Weights of a small GPT-style language model, trained from scratch on English Wikipedia: MLP 1024 GELU, 8939 steps.
MLP neurons of a small language model. Each row is named by its layer, matrix (up: input weights) and neuron, and shows model dimensions 32-127. Each number is 128 + 24 x the weight over its row's rms, rounded and kept within 0 to 255.
A block is one neuron, or neurons of one layer that tend to fire together. Before each block is what it responds to, as a language model described it from the Wikipedia text at the highest values.

Two groups: past participles after is/was/are (used, done, listed, organized), and sport words in role descriptors or tables (football player, racing driver, Chevrolet).
L6.up64 [151 114 122 138 147 116 114 140 167 157 149 123 139 129 115 161 102 129 129 141 128 155  92 128  93 150 131 112 138  55 134  84  96 121 158 121 127 147 131 129 167 137 106 150 115 133 175 120 111 119 121  76 146 120 134 115 157 146 137 158 104 115 148 137 167 120 143  95 139 105 169 149 155 102  86 108 143  83 123 106 142 133  86  92 130  84 158 146 131 102 156 130 134 131  80 137]
L6.up216 [140 131  86 124 114 115 146 137 135 147  87 137 124 148  84 150 110 122 147 152 140 136 130 152 114 160 109  51 140  65 115 115  96 107 111 142 130 106 121 139 139 113 130 114 121  97 163 129 197 108 137 127 159 147 158 114 149 126 108 136 107 123 118  98 144 145 113  93 118 123 143 135 170 121  77 139 150 134 134  71 161 122 129 129 150  73 131 171 131 100 117 156 103 123 100 125]
L6.up394 [102 134 127 150 134 171 155 160 162 118 128 123 138 148 137 139  93 143 113 166 120 134 129 131 180 141 137 134  98  77 124 113  92 118 149  71 145 143 118 100 147 138 103 118 102 118 137  97 113 146 130 118 103 107 117  71 104 142 149 150 124 124 109  96 126 113 139 165 124 101 128 139 129 156 165 106 181 125 169  84 133 125 167  64 125  97 136 156 130 121 120 145 126 149 112 121]
L6.up706 [111 132 113 114 148 140 114 123 169 172 131  84 109 165 121 142 118 147 115 147 146 155 140 150  92 153 134 101 150 109 132 102  75 111 110 155 159 162 134 128 135 140 103 119 115 114 141 105 158 129 128 116 162 104 143  39 132 151 178 131  99 127 147  97 154 123 123 127 140 103 152 183 171 145 149 141 141 119 159  66 135 139  68  83 150  98 110 179 130 133  84 142 118 115 110 114]

Word stems and fragments that need a continuation, above all consist before -ed/-ing/of and depend inside Independence/Independencia, plus mid-word pieces like lum, um, a.
L5.up25 [ 85 151 149 100 139 112 153 130 126 143 133 140 133 123  94 102 157 152 113 160 148 136 119 128 114 202 118 151 140 113 155 173  99  91 125 193 126 111 115 104 129 112  89 113 113 146 128 139 171 120  99 105 137 128 111 109 134  82 116 104 172 123  91 159 112 129 120 153 130 100 134 140 161 115 152 113  94 146 164 135 142 144 121 155 112 119 115 161 138 113 112 137 125 130 147 114]
L5.up78 [138 105 129 172 148 131 106 130 116 112 131 163 122 151 102 102 109 123  97 120 120 132 101 148 130 104 144   0 144 155 155 131  86 193 119 153 120  90 104 119 135 123 161 113 147 113 135 138 112 140 133 148 124 148 137 153 135 118 125 151  66  83 106 128  99 126  92 127 101 140 113 119 115 137 150 136 136 126 135 151 141 143 134  98 155 140 137 103 130 156 113 135 138 131 116 107]
L5.up88 [151 139 138 147 183 123 128 147 162 131  88 141 151 167 183 165 119 141 117 155 117 160 103 143 146 142 114 204 131 167 122 143 101 145 123  55 120 105 153 148 122 102 131  98 102 118 132 107 114 121 112 141 196 109 107 120 146 111 182 129  76 166 154 162  82 145 112 145 164 105 129 160 136 134 187 141 145 132 114 130  82 111  76 125 114 123 130  96 164 128 116 166 146 129 114 144]
L5.up282 [131 113 114 121 107 134 120 108 170 118 111 134 100 172 159 169 143 107 109 117 127 139 148 185  88  85 117 159 129 144 103 128 135 105  85  78  99 119 135 136 142 112 102 124 148 122 136 167  69 106 116 109 100 146 141 140 136  61 126 179 144 143 117 200 153 100 107 134 130 114 144 132 103 146 158 144 111 111 144 140 134 153 117 147 141 129 146  95  97 144 185 142 140 135 150 130]
L5.up291 [115  99 128 145 121 108  89 155 175 106 152 135 110 131 101 149 141 106  85 144 113 133 123 128 117  95 123 145 159 159 130 157 107 116 125  78 111  98 104 123 158 106 113  95 156 136 163  95 134 122 145 123 193 136  90 149 175 107 151 139  91 124 124 125 108 124 111 115 161 115 105 108 120 117 183 113 149 133 125 139 125 127  82 131 123 114 182 155 138 106 124 125 110 132 119 112]
L5.up347 [ 83 121 104 167 145  71 129 130 151 122 104 119 150 105 142 113 110 151 114 132 104 137 153  92 137  83 106 163 125 141 136 144 161 126 139 127 143 109 138 161 127 126 132 102 106 133 137 120 168 117 123 150 108 137 104 187 160 108 143 159  50 115 177 125 153 146 109 110 124 128 131 127 152 115 119 165 110 146 126 139 109 105 127 121 149 168 129 131 179 146 176 128 137 147 146 141]
L5.up385 [ 61 109 133 152 135 116  97 143 148 131 154 118  76 155  75 127  87 128 140 128 110 122 141 101 136 168 137  52 117 167 147 129 123 150 110 167 112 107 113 107 140 127 119 141 168 130 110 105 142 151 132 131 105 137 122 141 110 135 162 137  89  70 113 141 114 103 117 136 150 140 118 142 106 130 135 142 117 169 177 146 117 119 154 146 129 142 150 102 114 193 123 137 142 133 155 116]
L5.up387 [ 97 123 125 110 134 100 113 118 107 115 150 112 112 112  70 106 109 104 128 113 119 151 150  79 134 148 118 153 135 157 149 166 125 114 120 242 129 103  96 129 146 135 130 130 153 151 130 121 153 126 104 113 142 129 123 132 132 125  95 121  94  75  95 140 115 145 103 113 124 121 160 105 149  91 102 123  86 141 155 176 125 136  67 182 130 161 161 177 126 113 136 120 126 137 156  82]
L5.up407 [ 84 115 145 121 163 109  99 120 129 129 157 129 105 154 157  99 118 102 126 129 107 140 117 101  89 191 118 158 162 212 149 134 106 155 120 144 107 103 111  94 150 127 110 116 132 146  87 116 135 166 109 129 115 113 122  88 121 111 132  90 147 124  91 109 135 141  99 113 120 140 149 154 123  97 156 119 113 181 130 111 116 139 156 151 146 116 125 126 110 161  74 125  93 141 150  77]
L5.up421 [112 143 168  95 172  84 121 114  93 126 108 144 107 153 135 113  90  86 125 127 152 150 135 111 116 133  82 138 158 177 138 156 110 148 119 136 128 131 138 141 103 126 119 128 128 140  59 154 127 144 102 156 118 143 107  81  87  94 158  65 126  89 122 150 148 164 112 153 104 118 121 144 118 116 129 121  79 166 132 129  98 137 203 180 139 141  82  90 136 175  90 114 112 128 139 114]
L5.up578 [108 165 122 135 181 148 127 135 113 122 123 120 108 143  64 121 102 135  99 136 128 126 141 130 118 161  86 189 122 129 106 128 157 142 133 119 140 154 166 153  78 146 154 144 117 138  91 112 143 110 106 169 100 126 104 119 137 139 169 112  90 132 184 143 150 129 142 165 126 159 139 143 108 144 148 143  46 137 140 103 118 130 191 132 159 192 106 133 141 149  96 117 123 141 149 104]
L5.up683 [ 89 143 112 144 147 132 145 123 143 135 116 119 125 146 126 123 134 101 116 138  98 136 148 183 114 153 105 204 100 206 148 139 134 131  81 106 108 115 127 139 119 126 159 110 133 140  93 143  90 111 115 107  54 113 121  88 141  70 137 115 117 180 124 143 157 142 102 131 102 133 127 171 143 133 160 146 161 140 141 106 152 121 117 116 176 136 134 110  67 190 147 119 156 123 142 140]
L5.up699 [100 110 162 161 156 114 104 147 145  86 167 124 111 151 126  98 120 125 107 114 122 156 165 133 121 139 122 191 139 167 136 147 107 155 122 160  99  91 123  99 157 136 107 117 140 111 119 126 102 170 108 120 127 129 140 140 139 109 178 105  75 100 103 168  97 140 117 142  98 136 132 107 119 120 146 134 108 180 133 152  91 130  94 116 124 155 123 104 120 127 119 123 143 150 154  96]
L5.up791 [144  97 128 136 124  83 130 123 174 103 119 125 126 119 138 116 124 117 104 153  98 130 111 151 131  78 101 125 117 208 131 127 140 159 127 162 112  85 148 109 183 103  92 119 134 132 141  99  77 125 121 130 124 127 123 163 143 137 124 176 113  91 117 142 101 112 102  80 119 114 115 110 127 154 174 120 165 165 134 171 136 116 104 165 110 112 129 139 132 153 130 160 131 135 127 108]
L5.up886 [151 113 138 142 171 113 115 147 149 124 140 132 111 177  98 136 135 101  77  95 109 151 128 139 112 169 114 140 150 164  99 162  97 146 115  80 116 103 116 133 124 148 143 126 131 105 129 121  93 119 114  92 127 126 131 117 151 105 171 105  84 149 148 187  94 117 147 154 145 150 109 146 119 121 225 178  88 139 126 126 156 118  78 164 161 113 159  94 118 127 110 146 148 104  98  96]
L5.up988 [ 25 139 163 133 125 117  90 146 124 124 156 143 149 159 116 130 108 124 138 106 127 154 161  96 124 189 155  32 129 133 106 154  94 115  99  96 102  92 138 133 129 105 134 119 137 132 107 128 118 141  95 107 104 113 131 114 138 117 133 105 138 139  96 177  71 139 109 140 131 148 161 152  88 108 163 137  67 119 156 142  95 120 140 143 124 151 140  80 158 111 158 123 131 140 122 102]

Mostly the word number (as in number one, number of, numbers) and the first digit 1 of years in birth–death dates, e.g. (18 November 1846 – 29 September 1911); also scattered word fragments.
L6.up182 [123 110 148 115 188  80 121 129 152 104 125 138 167 121 115 114 135 146 113 125 103 111 142  93 158 101 108 146 128 179 125 138 132 107 153 176 121 114 131 132 115 131 119 130  98 122 131 139 127 122 125 113 146  92  96  92 124 143 144  99  84 136 148 185  60 143 134 129 107 105 102 123 125 133 205 107  82 129 131 186 109 114 120 122 115 105 118 112 141 127  81 135 143 108 133 128]
L6.up355 [132 146 119 154 127 131 111 127 134 118 158 140  86 156 167 118 125 109 113 124 119 126 122 181 145  35 111 140 124 154 141 126  71 123 107 112  86 139 120 132 123 161 158 112 117 132 176 134 141 154 107  79  29 139 150 138 116 109 159 134 172  92 121 110 119 148  83 171 133 119 119 147 107 132  90 148 184 143 148 142 100 148 138 137 157 141 148 141 128 150 111 106 134 138 120 156]
L6.up670 [134 111 149 106 185 109 106  95 162 128 120 145 172  91 197 137 161 107 123 164 128 155 138 127  86 144 111 178 108 127 130  80 139 147 101 153 129 113 129 147 130 149 103 156  93 157 140 104 149 145  99 137 152  90 162 117 143 108 134 128 178 131 173 170 171 137  88 113 135  93 120 102 111 107 130 106 129 142 113 117 114 131 135 124 116 167 110 120 131 139 161 131 127 118 134 142]
L6.up997 [ 68 139 164 107 123  92  81 100 163 116 146 143 104 103 156 114 143  81 150 111 107 184 168 112 128 106 127 129 116 158 138 157 126  93 103 194 111 117 117 132 123 139 123 136 138 160 134 109 191 152 146 156  81  87 154  99 118 125 151 100 118 146 145 123 136 192 103 127 127 124 118 149  88 115 116 157 116 130 145 118 110 131 157 120 137 145 115 138 118 172 140  99 104  89 158 139]

Mostly the first piece of a name or list item right after a comma or table pipe, such as Japan, Australia, Micro, Bi; weaker hits on assorted common nouns.
L5.up15 [ 83 125 105 157 129 183 134 142 106 120 150 147  79 176 159  91 125 127 124 100 123 163 128 145 135 156 107 179 143 150 158 117 121 132  96  83 135 121 118  93 127 143 125 143 127 115 126 104 113 162 104 128  93 133 141 133 101 116 165 141 124 107 100  83 159 155 112  96  70 147 158 157 135 124 105 137  99 156 101  91 106 128 147  98 178 139  74 117 115 168  89 124 122 135 150 120]
L5.up295 [ 93 141 129 150 135 150 131 114 127 135  99 148 113 191 158  94  92 127 139 123 136 154 134 124 104 154 124 213 139 109 142 101 131 155  86  51 123 129 138 132  93 130 118 147 127 133 107 138 151 157 139 143  75 156 104 104 127 135 151 109 124 123 124 104 174 152 135 136  98 159 131 163 128 131 101 149  69  99 107  75 144 141 177  79 202 158  89 102 134 163 125 124 100 131  99 129]
L5.up381 [115 170  87 147 124 184 117 132 111 124 128 167 125 174  83 108 122  94 121 109 113 134 179 178  95 118 123 127 129 160 126 116 108 154 117  71  92 115 127 139 111 134 147 144 126 131  96 168 114 118 102 119  97 150 119 123 110 110 127 108 125  86 121 129 144 151 106 133 127 158 112 160 133 133  75 134  67  84  85  83 127 143 141 147 188 158 113  96 133 161 123 134 120 115 122 117]
L5.up405 [ 89 169 106 117 133 129 148 114 116 117 121 109 110 152 180 124 116 144 149 152 119 135 153 154 126 119  99 172 109 146 149 123 102 111  79 146 144 155 169 106 120 132  71 145 128 139 119 121 118 146  90 127  44 107 180 137 119 149 133 195 156 127 117  64 161 151 106  96  95 147 126 164 165 140 116 132  99 144 138 111 117 130 168 150 169 144 106 133 115 163 136 117 115 145 134  92]
L5.up415 [141 138 128 100 145 175 103 109 135 141 143 135 125 127 172 139 138  92 133  81 144 134 136 177  95 158 146  76 123 176 127  85 134 124 144  77 132 132 146 121  84 139 138 146 119 111 115 111 132 128  72 126 123 123 162 124 104 120 157  91 214 137 109 127 121 116 102  77 112 110 121 126 119 133 118 109 113 134 138 109 122 138  80 140 150 127  99 111  96 157 101 110  81 135 119 112]
L5.up520 [ 88 141  98 113 101 106 154 134 123 149 134 130 129 159 137 104 131 161 116 163 121 142 116 139  99 157 130  22 137 135 153 134 105 128  96 147 129 135  93  93 148 123  88 120 127 114 103 158 132 141 117  85  63 140 114 104 107  91 122 123 102  79 128  75 122 163 119 118  84 124 142 159 157 142  88 138 122 136  95  73 133 152 163 112 167 125  88 102 147 164 151 117 125 125 123 123]
L5.up554 [120 152  95 146 132 140 146 146 107 131 143 138 118 116 153  98 130 126 164 144 100 110 120 102 135 163 150 189 157 152 140 154 138 126 155  75 132 141  92  88  91 116 150 126 110 136  92 152 125 140  96 125 101 134 101 108 105 109 173  89  97 127 127  73 100 181 111  96 122 136 151 154 135 100 175 134 148 178  91 106 115 134 155  82 161 133 106 113 117 156 101 127 132 146 118  98]
L5.up667 [124 144  79 132 114 164 156 151 116 154 125 134 119 148 102 109 125 123 119 142 131 150 114 161 144 116 162 146 108  97 139 134 139 127 119  71 141 157 155 106  95 147 186 133 148 113 116 160 120 116 128 107  34 110 168 129 153 174 134 115  99 120 120 150 128 130 137 132  80 171 146 160 145 173 118 159 158 156 132 111  97 132 153 102 170 123 112 118  98 134 109 127 148 129 123 145]
L5.up706 [152 137 145  96 129 112 147 140 123 116 126 134 141  91 159 108 132 148  72 127 130 125  93 145 132 137 131 197 132  77 120 129 171 150 129 116 147 138 158  76 123 115 112 113 116 112 139 112 178 102 124  87 174 110 117 117 127  76 116 138 119 121 132 123 157 158 129  81 109 116 137 127 161 114 108 114 153 159  92  89 160 110  88 140  96 114 132 137 149 116 139 112 143 116 133 125]
L5.up717 [157 119 110 139 156 156 116 160 128 115 189 106 148 150 100 141 157  90 121  72  95 130 118 102 100 142 137  62 147 151 104  65 104 157 140  63 154 112 103 119 128 140 162 110 111 109 115 130 101 144 142 120  90 117 142 145 118 113 161 130 116 165 149 150 141 126 118 155 122 177 158 128 125 126 145  96 127 116 127 129 138 154 165  99 168 172 116 193  74 113 132 122 109 136 116 142]
L5.up795 [107 118 121 134 143 123 116 114 114 138 158 137 134 150 117 116 145 119 102  87 137 145 128 129  98 117  96 200 147 192 135 119  89 130  86  69 127 100  71 149 126 133 108 111 113 107 129 141  74 149 114 133 141 156 123 127  82  84 138 103  79 129 129 135 192  98 124 124  65 147 125 121 134  99 119 119  90 127 116 117 155 143 155 148 164 146  88 140 104 168  91 124 106  98 148 108]
L5.up876 [149 122  93 134 128 139 131 123 133 133 120 138 107 158 122 124 114 144  87  97 109 136 153 200 106 115 100   0 100 120 109  66 134 173 106 142 123 131 125  96 147 158 145 125 119 119 123 115 144 112 137 117  91 138 113 149 160 165 100 146 174 110 130 100 130 143 131 102  90 133 136 139 117 104 118 126  82 115 128  96 127 144 135 123 162 114 124 104 129 138 125 104 134 150 144 117]
L5.up961 [ 85 126 120 168 163 136 141 131 119 147 129 154 146 131 171 127 101 171 142 137 109 127 140 116 124 132 127 114 131 135 148 119 112 156 163  83 154 138 149 127 134 158  96 105  95 138 125 107 110 153 150 126  75 130 129 127 153 182 131 129 126 141 130  96 157 152 139 117 107 141 127 192 132 123 113 142 141 117  93  84 145 135 167  65 168 118 124 133 125 145 108 128  86 132 104 117]
L5.up971 [130 116 126 100 128 143 141 120 133 127 144 127 138 166 148 118 123 134  81  86 143 137 169 174  96 109 110  89 124 119 134 110 132 154  89 157 143 134 130 112 103 149 131 128 134 125 121 158 117 101 104  89  60 149 158 133 116  50 110 154 180 112 127 146 139 115 133 128 108 132 121 141 121 134  96 120  67 136 124  95 178 167 132 182 169 137 113 125 136 140 131 133 116 137 132 110]
L5.up1009 [ 92 144 110 125 101 128 102 123  99 146 140 139 115 172  79 117 114 121 139 131 140 135 128 146 116 154 122 124 128 155 151 107 124 121 118  98 122 120 167 121 129 125 144 149 110 137 117 121 102 126 136 124  44 152 148 149 114 117 170 134 133  83 124 155 134 114 113 121  93 148 164 186 136 150  87 162 101 104 118 120 113 144 106 133 167 129  98 117 112 161  85 117  98 112 118 165]
L5.up1014 [102 140  77 145  99 140 140 118 135 164 127 114 114 171 159 137 129 133 124 119 139 132 133 137 101 143 151 131 128 163 140 101 156  98  86  63 136 126 142 140  78 133 161 115 139 148  96 137 112 129  88 143  93 155 126 144 120 116 150 119 151 153 109 102 163 119 107 101  68 123 158 155 139 125 111 161 152 116 128 114 112 148  89 122 162 165 102 105  86 185 115 105 107 129 138 150]

Abstract nouns after an article, like number, factor, data, and mid-word pieces inside longer words, like Coali-tion, Uni-vers-ité, Ba-um-bach, tra-um-a.
L4.up844 [166 142 158  96 143 152 112 163 111  90 179 103  99 146 142 130 136  74 117 132 122 141  88 101  96 104 119 141 127 186 126 182 195 144 105  88 131 130 128 120 109 168 164 116 113 158 111 109 130 158  84 131 103 118 106 135 120 104 158 132 153 120  90 132 124 119 111 133 115 130 134 138 107 142 183  94 147 152  96 135  79 138 107 106 136 154 125 110 108 102 138 116 140 164 145 145]

Mid-word stems or pieces that clearly continue into a suffix or compound, like humid-ity, spoke-n, comment-ators, nation-s, plus Mar and Oct in tables.
L4.up435 [117 114 148 117 174 122 156 109 132 110 104 129 138 140 151 149 103 111 119 123 137 114 146 118 135 161 109 158 129 126 143 142 177 127 126 164 142 150 123 135 144 154  96  95 144 126 122 139 129 132  84 138 143 114 148 168 147 108 117 130 146 144 138 150 172 116 125 127  67  90 148  85 132  92  72 120 103 156 160 142 166 118 154 199 117  96 124 116  88 137 117 131 139 112 155 112]

The word "as" in all its uses, mostly after verbs like described, known, served, refer to it (described as "a rare example", known as), also "as well as" and "such as".
L6.up167 [142 113 133 116 121 136 109 113 153 132 130 142 182 111 151 117 148  92 170  78 107 119 113 100 152 150 124 133 115 129  83 126 166 120  95  87 132 101 121 153 128 168 117 117 143 124 123 159  85 115 152 177 155 101 131  96 120 119 110 104 193 165 100 158 117 129 156 119 107 136 175 146  92 133 110 110 116 101 117  67 101 150 125 155 116 109 140 139 116 149 108 164 112 116 135 162]
L6.up318 [135 115  94 117 134  83 136 126 124 133 122 104 169  54 103 126 141 175 142 100 142 124  97 106 104 158 120 145 145 130 132 137 161  81 128 101 146 133  92 123 137 134 112 104 103 123 127 147 113 115 135 135 159 139  97 118 116 106  81  88 133 123 121 161 131 120 138 107  67 131 152  96 174 133  78  87  99 141 120  67 141 124 129 124  99 136 107 147 134 122 116 128 113 122 151 154]
L6.up372 [204 160  89 125  62 123 162 139 127 134 147 113 139  84 162 149 128 121 131 127 117  98 134 157 173  83 133 120 106 132 144 113  97 112  99  96 117 113 135 118 112 141 137  85  97 132 131 120 134 131 116  89 124 143 127 135  93 128 137  94 212 120 134 147 170 119 113 150  73 123 135 120 134 149 184 121 199 161 127 140 137 160 159 123 126 116 146 117 132 121 140 137 111 126 125 141]
L6.up590 [179 110 123 143 105 114 112  71 125 121 132 147 125  99 125 104 146  90 150  74 109 155 113 106 146  79  94 121 105 151 106 139 173 126 127 108  92 114 112 132 171 122 120 140 125 137 163 148 156  99 156 180  74 141 115 139 148 122  72 120 122 115 194 184 132 166 132 147 102 135 117  88  74 122 118 129 125 138 104 149 126 128 141 165 126 148 152 151 131 125 158 124 143 110 152 145]

Mostly the word as in phrases like such as, classified as, as low as; also section-heading words (Career, Professional), and verbs like went, sent, sold.
L5.up31 [113 120 134 114 118 131 158 104 117 157  77 147  87 121 129 126 109 160 116  95 145 108 106 149 101 182 160  82 101  84 127 120 129 137 135 176 129 146 148 121 103 117 128 171 126 116 123 130 174  94 103 125 144 130  98 114 127 171  95  99 114 130 137 139 155 134 158  99  93 113 132 116 159 113 137 138  95 100 103 143 173 119 153  87  92 117 115 117 124 100 151 135 154  90 124 150]
L5.up87 [186 124 130 124 129 138 148 165 128 138 115 135 175 137 192 153 138 135 109 141 158 136 141 140 146  99 125 234 128  88 100 133 169 124 165  62 148 129 185 134  78 144 124 136 125 125 131 146  95 100 127 128 162 118 141 123 136 134 139 116 156 163 121 174 113 101 142 115 114  99 139 130 131 146 158 142 142 158 126 133 129 113  66 169  91 104 125  97 146 112  98 133 152 101 120 152]
L5.up139 [151 138 120  83 119 141 143 149 165 154 113 125 161 110 154 147 157 159 116 142 144 127 101  99 151 157 137 148 121  50 114 115 156  86 169  61 120 118 164 118 128 105 130 128 136 112 151 152 110  98 138 142 162 103 128 140  92 140  81 118 173 143  93 171 114 105 136 118 137 117 187 117 130 135 135 142 142 148 137 107 129 145  98 187  68 126 132  93 102 105 128 128 156 104 151 157]
L5.up148 [149 105 127 111 111 141 140 106 113 109 107 149 136 107 183 150 119  97 118 120  98 123 120 158 101 132  83  75 117 115 109 123 119 121 150  94 150 145 114 147 114 148  93  90 106 142 194 150 109 126 147 106 110 100 146 132 134  99  77 164 157 153 146 108 133 125 121  98  95 111 103 138 126 128 135 123 137 115 113 144 168 128 105 159 128 107 141 157 104 119 175 120  97 110 123 176]
L5.up154 [132 150 152  94 156 131 125 144 147 114 121 134 120  75 138 142 142 156 166 175 147 141 140  98 125 228 124 196 138  78 149 192 138  82 163 152 145 135 125 117 112 131  95 133 116 111 143 132 168 113 125  87 132  82 146 120 144 114 100 110 122 159 102 148  98 153 113 129 155 103 130 125 114 146  91 105 124 167 119 120 129 118 120 182 105  89 162 114 132  86 122 109 122 136 111 151]
L5.up398 [116 124 102 109 110 117 169 145 129 141 102 133 150  88 115 120 119 146 118 159 146 108 117 129 164 127 109 144 124  70 122 121 173  63 140 160 132 143 163 113 150 101 140 109 115 103 149 151 153  90 134 140 137 133  97 138 137 113 102 100 107 126 157 165 170 121 145 127 129 112 130  95 142 121  71  95 109  95 148  96 152  96 126 150  78 123 140 148 134 117 126 134 140 132 123 170]
L5.up436 [151 112 116 117 118 118 181 127 134 144  96 119 138 116 125 139 126 144 119 141 152 120  89 152 122 173 107 147 118  76 121 133 153  79 131 174 125 145 178 113 141 103 123 116 155 114 156 160 150 101 126 125 160 116  93 125 124 141  81 125 154 122 136 165 145 131 140 108 103 106 129  89 149 127  83 109 111 114 153 123 154  98 116 186  64 115 131 142 106 128 120 122 144 108 133 174]
L5.up507 [ 90 134 113 122 113 134 134 136 150 111 119 122 117  77 119 149 123 107 125 183 143 136 138 117 165 140 119 142 131  60 149 159 142 101 112  85 147 135 129 181 118 126 123 166 155 150 179 142  88 100 186 158 105 136 142 155 155 150 117 156  86 125 156 115 153 123 158 166 139 119 123  92 142 156 111 137 129 131 149 137 125 109  88 168 128 158 154 109 112 129 169 104 184 122 117 159]
L5.up566 [144 126 127 150 140 166 159 150 136 138 116 144 118 180 128 122  88 158  84 111 150 125 125 133 157 162 128 116 148 141 155 135 143  96 115 156 130 111 115 100  99 130 150 107 137 131 126 136 174 134 106 109 103 147 108 112 111 108 116 101 127 106 120 193 135  95 117 147  65 106 120 120 115 126 109 122 109 173 168 137 135 158 176 110 110 122  90 101 112 149 104 113 110 109 136 131]
L5.up600 [176 143 108  89 114 141 178 162 151 143 136 121 158 121 162 139 142 164 109 130 158 143 125 187 119 129 115  83 126  76 132  93 150 135 140  74 149 145 149  78 118 123 102 123 114  89 126 165 126  75 100  84 118 112 148 135 125 136 114 113 146 117 135 141 154 133 112  94  81 117 151 111 157 113  64 116 112 127 118  58 155 120  83 161 121 122  89 121 133 133  99 129 126 123 112 115]
L5.up664 [ 79 125 105 109 152 113 135 127 113 139 119 123  77  66 161 151  62 120 128 120 120 134 143 141  88 169 116 114 128 138 154  81  87 180 100 174 132 148 113 149 119 132 104 148 141 139 111 121 122 112 120 116  98 130 125 117 100 150 124 112 105 100 175 143 185 128 135 147 138 114 130 114 121 142  63 127  91 148 148 113 137 122 139 138 140 169 132 120  73 160 164 109 128 117 137 171]
L5.up832 [185 101 104  96 111 100 172 127 154 156 110 123 142 111 145 138 157 121 103 113 142 104 114 139  91 148 126 159 146 109 100  83 162 101 160 131 156 115 142 123 135  95 109 145 117 114 147 162 131  85 113 127 196 158  98 142 117 116 123  87 118 129 140 155 180 115 132 111 126  98 131  82 164 113 138 126 114 104 128 124 156 124  25 148 100 128 116 133 116 151  93 139 125  89 122 137]
L5.up833 [155 140 141  88 132  99 143 107 133 136 108 145 134  74 155 147 135 110 125 107 150 118 140 138  94 139  85 115 118 157 129 133 143  97 109 187 127 128 166 165  94  93 144 127 105 120 127 142 139 131 113 101 143 123 120 154 104  87 107 100 136 166 141 177 125 132 139 114 129  93 133 128 150 124  81 103 110 102  97 166 118 155 130 211 116 131 117 117 131 114 163 106 148 110 123 201]
L5.up933 [117 139  94 103 139 126 146 121 154 141 101 120 154  85 173 163 125 152  77 149 151 109 119 133 124 183 152 182 128  65 147  96 135 127 134 150 162 148 156 100 115 114  96 127 117 117 134 142 131 100 124  99 152 134 135 112 129 109 108 102 139 146 136 108 144 125 126 131 115  86 153 136 164 124  95 113 128 151 125 112 157 124  47 147 103 133 124 119 107 117 105 160 136 125 120 150]
L5.up968 [146 108 137 137 120 116 143 136 141 137 132 138  95 167 176 129 112 155  98  99 110 129 120 169 129 105 149  97 124  80 125  93 118 190 104 116 170 112 121  78 106 130 115 109 124 109 115 161 174 101 161  78  87 147 133 109 132 104 129 125 128 111 134 140 142 144 156 115 135 153 129 158 141 114 124 156  96 148 131  54 167 137 153  91 153 110 103 111  96 142 125 149 124 119 124 125]
L5.up983 [125 113 107 136 133 125 170 130 170 142 113  96 142 100 168 140 110 109 120  95 139 115 116 136 137 136 145  70 117 130 112 128 158 134 104 131 124 120 148 134 111 115 129 127 112 139 126 162 137 109 134 112 117 115 129  84 129 137 108  97 203 133 135 125 165 144 167 125  74 138 165 112 178  86  90 109 148 134 138 122 148 122 107 109 114 115 132 154 123 129 160 110 156 109 131 148]

Mostly words right after and/are continuing a phrase, such as manufacture, available, cell, equipment, is, and mid-name pieces (Mer, len).
L4.up689 [204 124 147 158 127 158 154 161 115 120 138 147 120 150 117 110 125  84 114  80 124 125 101 126 175 113 141  61 152 166 113 179 124 105 187 105 118 152 119 116 153 128 132 134  86 112 127 153 112 148 119 140 108 108 136 102 104 130 138 105 161 127 114 100  87 132 152 150 165 136 155 129 147 145 199 146 164 119 125 142 153 117 156  58 139 119 137 163 125 135 166 120 107  91 108 114]